config = dict(
    num_hidden_layers=8,
    hidden_size=576,
    num_attention_heads=9,
    vocab_size=10998,
    init_std_o=0.00551,
    learning_rate=0.000767,
    lr_head=0.00356,
    warmup_steps=269,
    decay_fraction=0.903,
    decay_shape='linear',
    final_lr_fraction=0.1,
)
MLP neurons of a small language model. Each row is named by its layer, matrix (up: input weights) and neuron, and shows model dimensions 16-111. Each number is 50 + 10 x the weight over its row's rms, rounded and kept within 0 to 99.
After each neuron's rows, "fires on" lists the tokens most often at its 100 highest values on Wikipedia text that the model never trained on.

L2.up1981:39 48 44 55 53 44 59 47 50 50 58 48 38 55 24 38 50 43 50 53 62 30 44 39 46 55 54 62 52 48 39 44 45 51 72 65 53 38 52 59 61 47 24 46 34 34 49 45 58 49 39 61 50 35 42 56 63 54 57 47 50 37 44 53 62 51 41 55 49 33 41 64 47 53 62 69 43 56 43 63 41 46 53 35 65 61 36 67 31 34 64 48 61 36 51 34
fires on: "é", "le", " school", "lee", "-", "ley"

L2.up1925:27 46 54 41 54 40 50 59 36 37 43 47 44 53 62 34 57 49 72 46 57 53 58 38 60 53 49 56 42 47 46 62 50 36 48 51 57 38 37 36 52 38 49 55 55 31 55 68 71 50 53 52 38 50 79 47 46 43 47 56 47 74 53 45 29 45 53 39 41 47 45 40 59 54 28 44 42 46 57 49 62 44 72 51 66 73 76 47 36 47 49 65 48 60 37 48
fires on: " March", "6", "B", "3", " Chevrolet", " b"

L2.up1800:37 57 41 51 57 51 51 37 41 47 54 56 40 57 38 48 39 37 45 58 56 57 38 60 43 52 54 57 48 51 57 24 50 71 53 69 49 51 52 36 67 44 32 64 47 62 43 20 51 56 28 28 65 44 50 41 48 62 52 54 39 64 24 51 54 53 57 39 67 54 53 41 75 55 48 61 50 56 56 38 49 47 50 62 42 58 67 50 44 34 55 27 42 50 61 56
fires on: " As", " To", " Sh", "To"

L2.up1692:41 71 42 63 55 61 59 50 46 50 49 52 51 59 47 43 56 52 50 42 45 45 64 53 50 52 53 56 61 36 60 47 46 41 48 48 79 40 42 62 56 47 37 58 53 48 28 45 50 59 41 33 52 45 46 39 42 60 50 49 45 56 62 47 53 55 43 50 46 56 52 51 52 60 68 35 59 43 46 46 49 61 48 53 64 42 80 54 58 46 54 64 64 45 50 31
fires on: "%", ")", " mi", "^{"

L2.up1519:49 43 52 40 46 65 54 48 34 43 45 68 73 57 36 36 54 52 49 47 55 36 56 27 48 49 56 74 60 43 63 53 62 62 42 54 55 58 61 66 45 52 42 55 61 53 57 46 54 47 41 51 43 64 43 56 55 57 52 37 48 58 35 66 61 43 37 44 63 57 39 50 53 48 43 51 38 54 67 62 42 35 48 47 56 63 40 48 65 39 46 49 53 50 33 37
fires on: " en", " ad", "ur", " ab", " within", " Gar"

L2.up558:64 47 45 54 57 48 60 41 55 32 34 50 49 52 61 57 32 51 60 61 59 50 34 58 65 47 60 49 46 40 53 51 44 56 58 51 61 45 41 47 37 52 57 61 38 49 23 49 60 56 59 48 47 63 51 49 68 48 43 51 46 44 50 48 63 66 45 46 47 48 59 56 46 44 42 60 40 40 79 26 48 48 52 57 39 50 53 53 46 39 48 60 60 48 59 35
fires on: ".S", ".C", " Jr", ".m", ".A"

L2.up374:45 58 57 52 57 44 62 48 52 57 48 50 33 56 48 66 38 57 37 37 72 50 58 54 63 51 50 42 59 55 66 58 53 54 50 53 57 62 56 50 38 53 48 49 49 59 67 37 61 58 42 46 46 49 42 42 58 44 46 63 53 52 35 67 51 58 47 58 56 49 66 47 50 65 77 56 59 32 53 64 43 49 66 53 56 53 52 53 55 55 61 48 53 57 43 45
fires on: " |\n", "==", "===", "ological", " while"

L2.up65:61 47 55 52 56 55 57 49 45 43 38 52 53 33 33 48 38 42 63 58 45 59 70 35 47 63 67 60 41 47 40 71 46 48 28 45 76 50 65 80 53 51 33 50 39 51 45 53 48 51 48 38 41 44 45 50 65 58 38 48 45 60 22 68 62 37 66 18 52 46 73 62 51 53 58 38 53 39 54 62 49 51 38 70 43 23 55 52 42 53 48 54 45 50 54 47
fires on: " the", " un", " dis", " an", " where"

L2.up2048:61 44 58 53 38 43 53 49 44 45 32 47 46 53 41 47 42 58 42 52 60 41 50 68 40 77 66 56 60 40 62 46 41 43 53 58 72 67 49 50 59 57 49 52 41 52 39 52 57 54 47 66 52 52 62 53 62 42 52 74 51 46 18 40 49 53 44 59 53 58 62 41 60 51 37 54 52 56 53 70 47 53 58 48 45 39 51 49 52 46 50 62 45 53 58 45
fires on: " became", " received", "|", " made", " won", " announced"

L2.up1081:58 65 46 44 63 50 68 44 48 51 27 52 40 52 49 51 45 43 27 56 43 61 43 63 58 64 45 46 55 57 61 49 46 67 48 41 50 70 48 23 38 48 43 46 34 58 44 46 55 61 63 39 69 46 48 51 35 43 53 53 40 63 45 28 51 58 69 54 43 39 39 49 60 69 40 69 57 36 57 31 45 56 42 45 45 53 51 45 44 47 49 40 54 48 60 54
fires on: ".C", ")", ".m", " today", "ac", " children"

L2.up750:45 34 47 68 56 38 55 30 49 56 54 54 45 55 44 39 43 54 47 52 50 52 48 59 23 46 53 42 51 46 37 54 51 30 64 53 63 37 56 61 33 53 36 49 50 64 38 52 60 61 44 42 45 45 57 62 54 52 56 50 50 58 39 49 47 32 47 36 47 68 53 59 45 50 65 42 63 45 52 55 37 52 37 54 31 58 67 65 44 60 51 35 31 62 50 52
fires on: " ", "-", " par", " pl", " dec"

L2.up527:49 47 57 53 64 48 44 42 51 36 45 38 47 60 54 62 29 37 41 42 51 64 55 59 44 46 62 60 48 44 65 42 42 56 69 50 59 68 49 47 48 53 50 46 35 64 55 50 45 58 54 40 51 43 52 54 28 51 66 34 48 43 46 32 58 46 42 64 53 54 48 44 58 65 37 48 52 48 79 29 46 40 52 31 39 67 59 55 41 39 41 46 48 50 42 50
fires on: "|", " trans", " per", "are", "im"

L2.up1331:29 64 47 77 39 53 50 48 45 26 50 42 51 41 39 25 41 54 75 51 39 45 57 39 27 47 59 49 33 55 62 53 45 46 43 64 54 54 49 68 58 36 46 54 44 35 55 45 71 64 43 58 66 22 47 44 56 61 47 58 50 37 52 49 43 41 61 46 37 58 48 46 47 47 49 53 51 42 37 63 47 58 73 47 77 56 66 52 54 52 69 46 60 55 35 43
fires on: " one", " main", " This", " each", " One", " every"

L2.up815:43 48 37 41 35 38 58 46 14 39 38 64 39 57 57 33 58 48 35 43 68 42 53 49 51 53 59 72 67 45 62 56 45 54 55 66 65 63 58 65 47 37 57 57 39 61 53 41 58 49 65 46 50 63 69 58 55 37 48 50 45 44 30 53 65 47 44 60 55 38 50 54 58 45 51 62 42 44 57 56 50 30 66 59 50 42 46 42 56 49 48 63 50 55 41 27
fires on: " on", " began", " son", " along"

L2.up2006:44 39 47 64 53 35 59 51 52 47 57 55 39 52 34 39 62 46 51 53 68 52 40 56 41 45 70 59 47 45 67 42 53 40 62 47 53 40 46 48 50 45 44 56 52 66 59 46 69 62 61 54 40 54 72 39 45 39 47 62 37 46 60 44 62 46 48 57 45 44 36 56 37 57 46 52 56 59 43 61 45 45 39 35 47 61 45 49 43 49 49 59 60 35 35 33
fires on: "|", " Res", "opping", " Tour", " Athletic"

L2.up1217:59 59 39 40 45 39 56 33 43 54 35 54 39 52 39 46 44 45 37 41 49 57 30 54 55 60 65 54 63 45 44 43 07 53 55 75 56 57 52 41 41 50 52 62 36 53 48 44 62 48 24 59 59 60 42 42 54 56 38 40 52 50 49 43 62 46 57 55 52 62 67 78 57 53 54 67 48 47 36 67 50 48 49 41 53 60 40 42 36 43 51 27 37 41 44 18
fires on: "\n", ")\n", "})\n", " L", " D", "1"

L2.up525:48 48 40 63 61 68 68 45 56 48 39 83 58 50 47 43 68 35 45 55 63 34 54 38 43 46 62 61 63 42 65 50 28 75 56 58 60 43 56 79 56 57 39 52 45 62 38 50 42 59 32 45 30 52 45 66 42 59 51 42 45 40 48 42 72 61 47 30 51 38 62 50 46 25 75 50 42 58 44 50 63 45 37 39 50 47 67 55 36 47 50 45 29 69 45 40
fires on: " post", " inter", " non", " late", " Mid", " early"

L2.up2140:50 61 37 30 47 51 60 38 36 58 45 67 56 60 34 49 66 44 58 45 58 51 39 41 40 50 52 54 37 27 47 47 43 66 56 55 43 35 66 41 38 41 46 71 40 44 29 30 57 49 42 42 58 42 36 43 32 63 73 53 43 58 54 37 41 58 60 40 50 61 49 49 53 49 45 79 40 47 52 41 49 48 67 69 49 65 45 40 30 42 66 39 53 42 54 42
fires on: "B", " Sch", " St", " Saint", " La", "-B"

L2.up682:56 50 49 39 49 59 50 36 51 35 42 60 53 53 58 39 41 29 53 44 45 43 62 44 49 57 56 69 48 65 60 49 72 62 47 52 58 47 53 57 31 60 47 50 51 56 48 51 62 35 39 53 50 53 60 48 40 59 52 45 49 52 51 59 60 56 52 47 49 59 52 53 59 55 40 50 28 44 59 56 51 41 40 39 58 59 48 50 55 49 59 50 57 50 57 39
fires on: " at", " =\n\n", " des", " mark", " for"

L2.up2127:38 43 44 36 46 44 35 41 51 31 41 39 45 65 52 62 63 50 35 45 56 50 52 56 43 70 45 53 60 45 50 36 44 56 44 41 49 54 64 34 61 55 47 51 52 44 59 53 47 61 53 43 60 41 55 65 46 52 50 22 44 58 46 33 46 54 59 38 46 50 60 26 55 54 36 87 62 38 61 30 42 44 41 45 27 55 57 41 58 50 47 50 55 50 48 61
fires on: ".,", ",", " –", "=", " born"

L2.up807:35 57 43 59 47 45 48 37 45 45 59 55 66 46 55 50 53 50 53 55 62 47 49 52 37 50 57 54 50 42 49 48 45 56 57 45 48 47 67 45 50 48 58 48 43 51 52 43 54 51 67 51 49 50 59 70 60 46 39 62 36 64 38 49 65 35 39 36 40 48 50 68 45 25 30 49 43 47 33 54 46 60 44 66 47 61 63 41 45 28 51 27 55 41 40 51
fires on: " record", " I", " statistics", " career", " ranking"

L2.up2112:42 62 49 47 54 47 61 47 42 60 65 44 45 50 39 41 43 48 30 30 47 42 43 49 52 42 57 64 45 57 40 51 57 60 41 58 62 54 40 70 48 49 56 61 30 47 51 55 55 56 40 53 57 36 41 56 54 42 50 38 44 60 52 56 42 37 48 42 49 47 40 32 65 62 36 63 59 55 49 44 44 42 63 44 28 62 39 69 39 42 56 58 55 41 46 43
fires on: "ae", " in", "yn", "ich", "che"

L2.up1629:47 51 43 63 48 69 48 46 45 51 41 64 66 45 50 37 41 51 41 35 45 68 48 57 66 51 51 58 56 49 65 46 39 41 58 50 58 55 47 50 28 60 47 58 46 45 48 49 48 50 30 47 43 48 46 61 37 50 60 48 36 44 48 48 62 50 51 50 43 68 47 44 55 52 45 46 50 60 43 58 42 58 62 53 37 56 66 34 38 45 64 55 42 39 53 21
fires on: " F", " G", " P", " f", " attended", " g"

L2.up1780:55 31 45 47 52 51 61 53 45 54 50 55 53 58 46 57 68 53 56 63 52 62 51 33 61 69 56 52 57 39 46 32 34 64 60 56 63 62 62 56 41 56 53 60 55 60 58 47 78 56 38 38 35 57 54 55 35 48 50 42 48 49 64 39 64 66 40 42 65 48 76 34 33 43 39 46 43 37 69 40 48 33 48 45 45 62 42 32 49 42 73 59 32 45 44 26
fires on: " =\n\n", " co", " Co", " trans", " ent", " Agric"

L2.up946:49 45 39 47 36 34 52 36 49 62 57 48 45 44 52 60 71 35 51 61 50 37 42 41 51 43 56 61 40 41 48 52 55 40 54 62 56 61 55 55 58 50 37 49 54 40 39 69 62 57 41 51 55 46 55 50 54 66 36 49 37 55 50 38 44 60 53 47 56 55 49 38 72 45 45 67 42 55 44 39 53 64 38 64 51 72 50 56 37 33 65 44 39 41 44 45
fires on: " L", " k", " h", " M", " ac", " te"

L2.up717:45 59 43 54 34 46 49 44 44 38 49 51 54 64 43 52 50 35 41 44 58 34 39 56 60 56 46 58 54 38 44 56 70 39 62 71 55 64 57 44 44 48 52 50 48 36 55 69 58 59 41 46 57 47 47 54 51 55 65 57 45 54 50 63 45 66 16 61 43 61 51 45 51 38 53 51 44 57 76 40 44 47 37 47 50 63 42 65 66 62 56 41 62 42 38 49
fires on: "==", " then", " a", "),", " English", " German"

L2.up1867:54 58 53 46 32 68 59 53 45 46 34 54 48 42 58 52 41 44 36 67 54 45 49 33 53 60 58 46 60 65 58 36 52 64 42 59 58 49 61 41 47 39 57 46 37 46 41 44 50 59 58 57 45 63 51 53 66 49 62 42 47 51 44 61 59 45 61 25 49 79 80 44 64 34 32 60 33 31 34 58 25 77 43 54 34 53 33 49 52 54 49 51 51 55 47 44
fires on: ".\n\n", " to", " forced", " allowed", " would", "mitted"

L2.up612:35 50 40 38 45 50 69 31 60 51 60 62 35 55 54 39 37 45 56 32 64 44 34 55 34 52 43 36 43 38 44 48 61 51 53 59 48 31 56 54 37 53 56 54 46 36 52 50 53 42 58 34 56 49 61 47 54 47 66 52 41 52 45 61 57 52 48 55 46 43 48 53 56 53 62 48 37 50 57 38 49 41 59 60 54 59 49 72 56 35 36 35 50 50 66 56
fires on: " and", " but", "M", "He", " –", "B"

L2.up2173:46 57 51 58 75 20 51 36 54 48 54 55 53 58 50 50 34 39 40 50 62 52 49 53 53 38 45 60 57 43 37 59 31 42 56 55 65 51 46 46 52 37 51 58 55 61 41 33 47 43 55 53 57 54 50 69 50 46 61 45 41 49 40 73 54 65 30 59 71 61 52 56 47 43 67 48 65 44 56 46 47 47 52 56 32 56 57 48 46 28 39 43 60 55 36 39
fires on: "l", "|", "yl", " Ol", "ibl"

L2.up800:36 72 56 52 54 71 59 42 52 63 51 41 50 48 42 35 47 53 49 57 44 40 46 54 70 49 51 55 64 30 55 53 55 57 46 50 60 55 55 35 39 50 56 43 43 44 53 55 60 52 54 68 48 48 67 38 60 38 63 56 41 61 60 44 43 44 61 55 27 47 47 67 47 51 50 38 48 23 41 58 46 54 62 40 52 45 34 55 37 48 51 50 54 48 53 44
fires on: "it", "g", "b", " October", " November", "L"

L2.up2072:34 51 39 65 62 46 62 47 38 58 37 60 55 46 41 44 47 44 53 54 55 51 45 41 56 45 41 66 79 43 54 39 49 47 42 51 49 40 50 57 39 52 46 57 47 60 50 44 68 47 46 49 40 53 67 58 39 61 62 64 52 41 48 50 70 67 39 51 52 55 39 54 46 42 45 55 51 38 56 51 62 55 51 46 46 55 58 49 49 23 53 49 38 41 62 32
fires on: "ab", "und", " Ag", " Ab", " Int"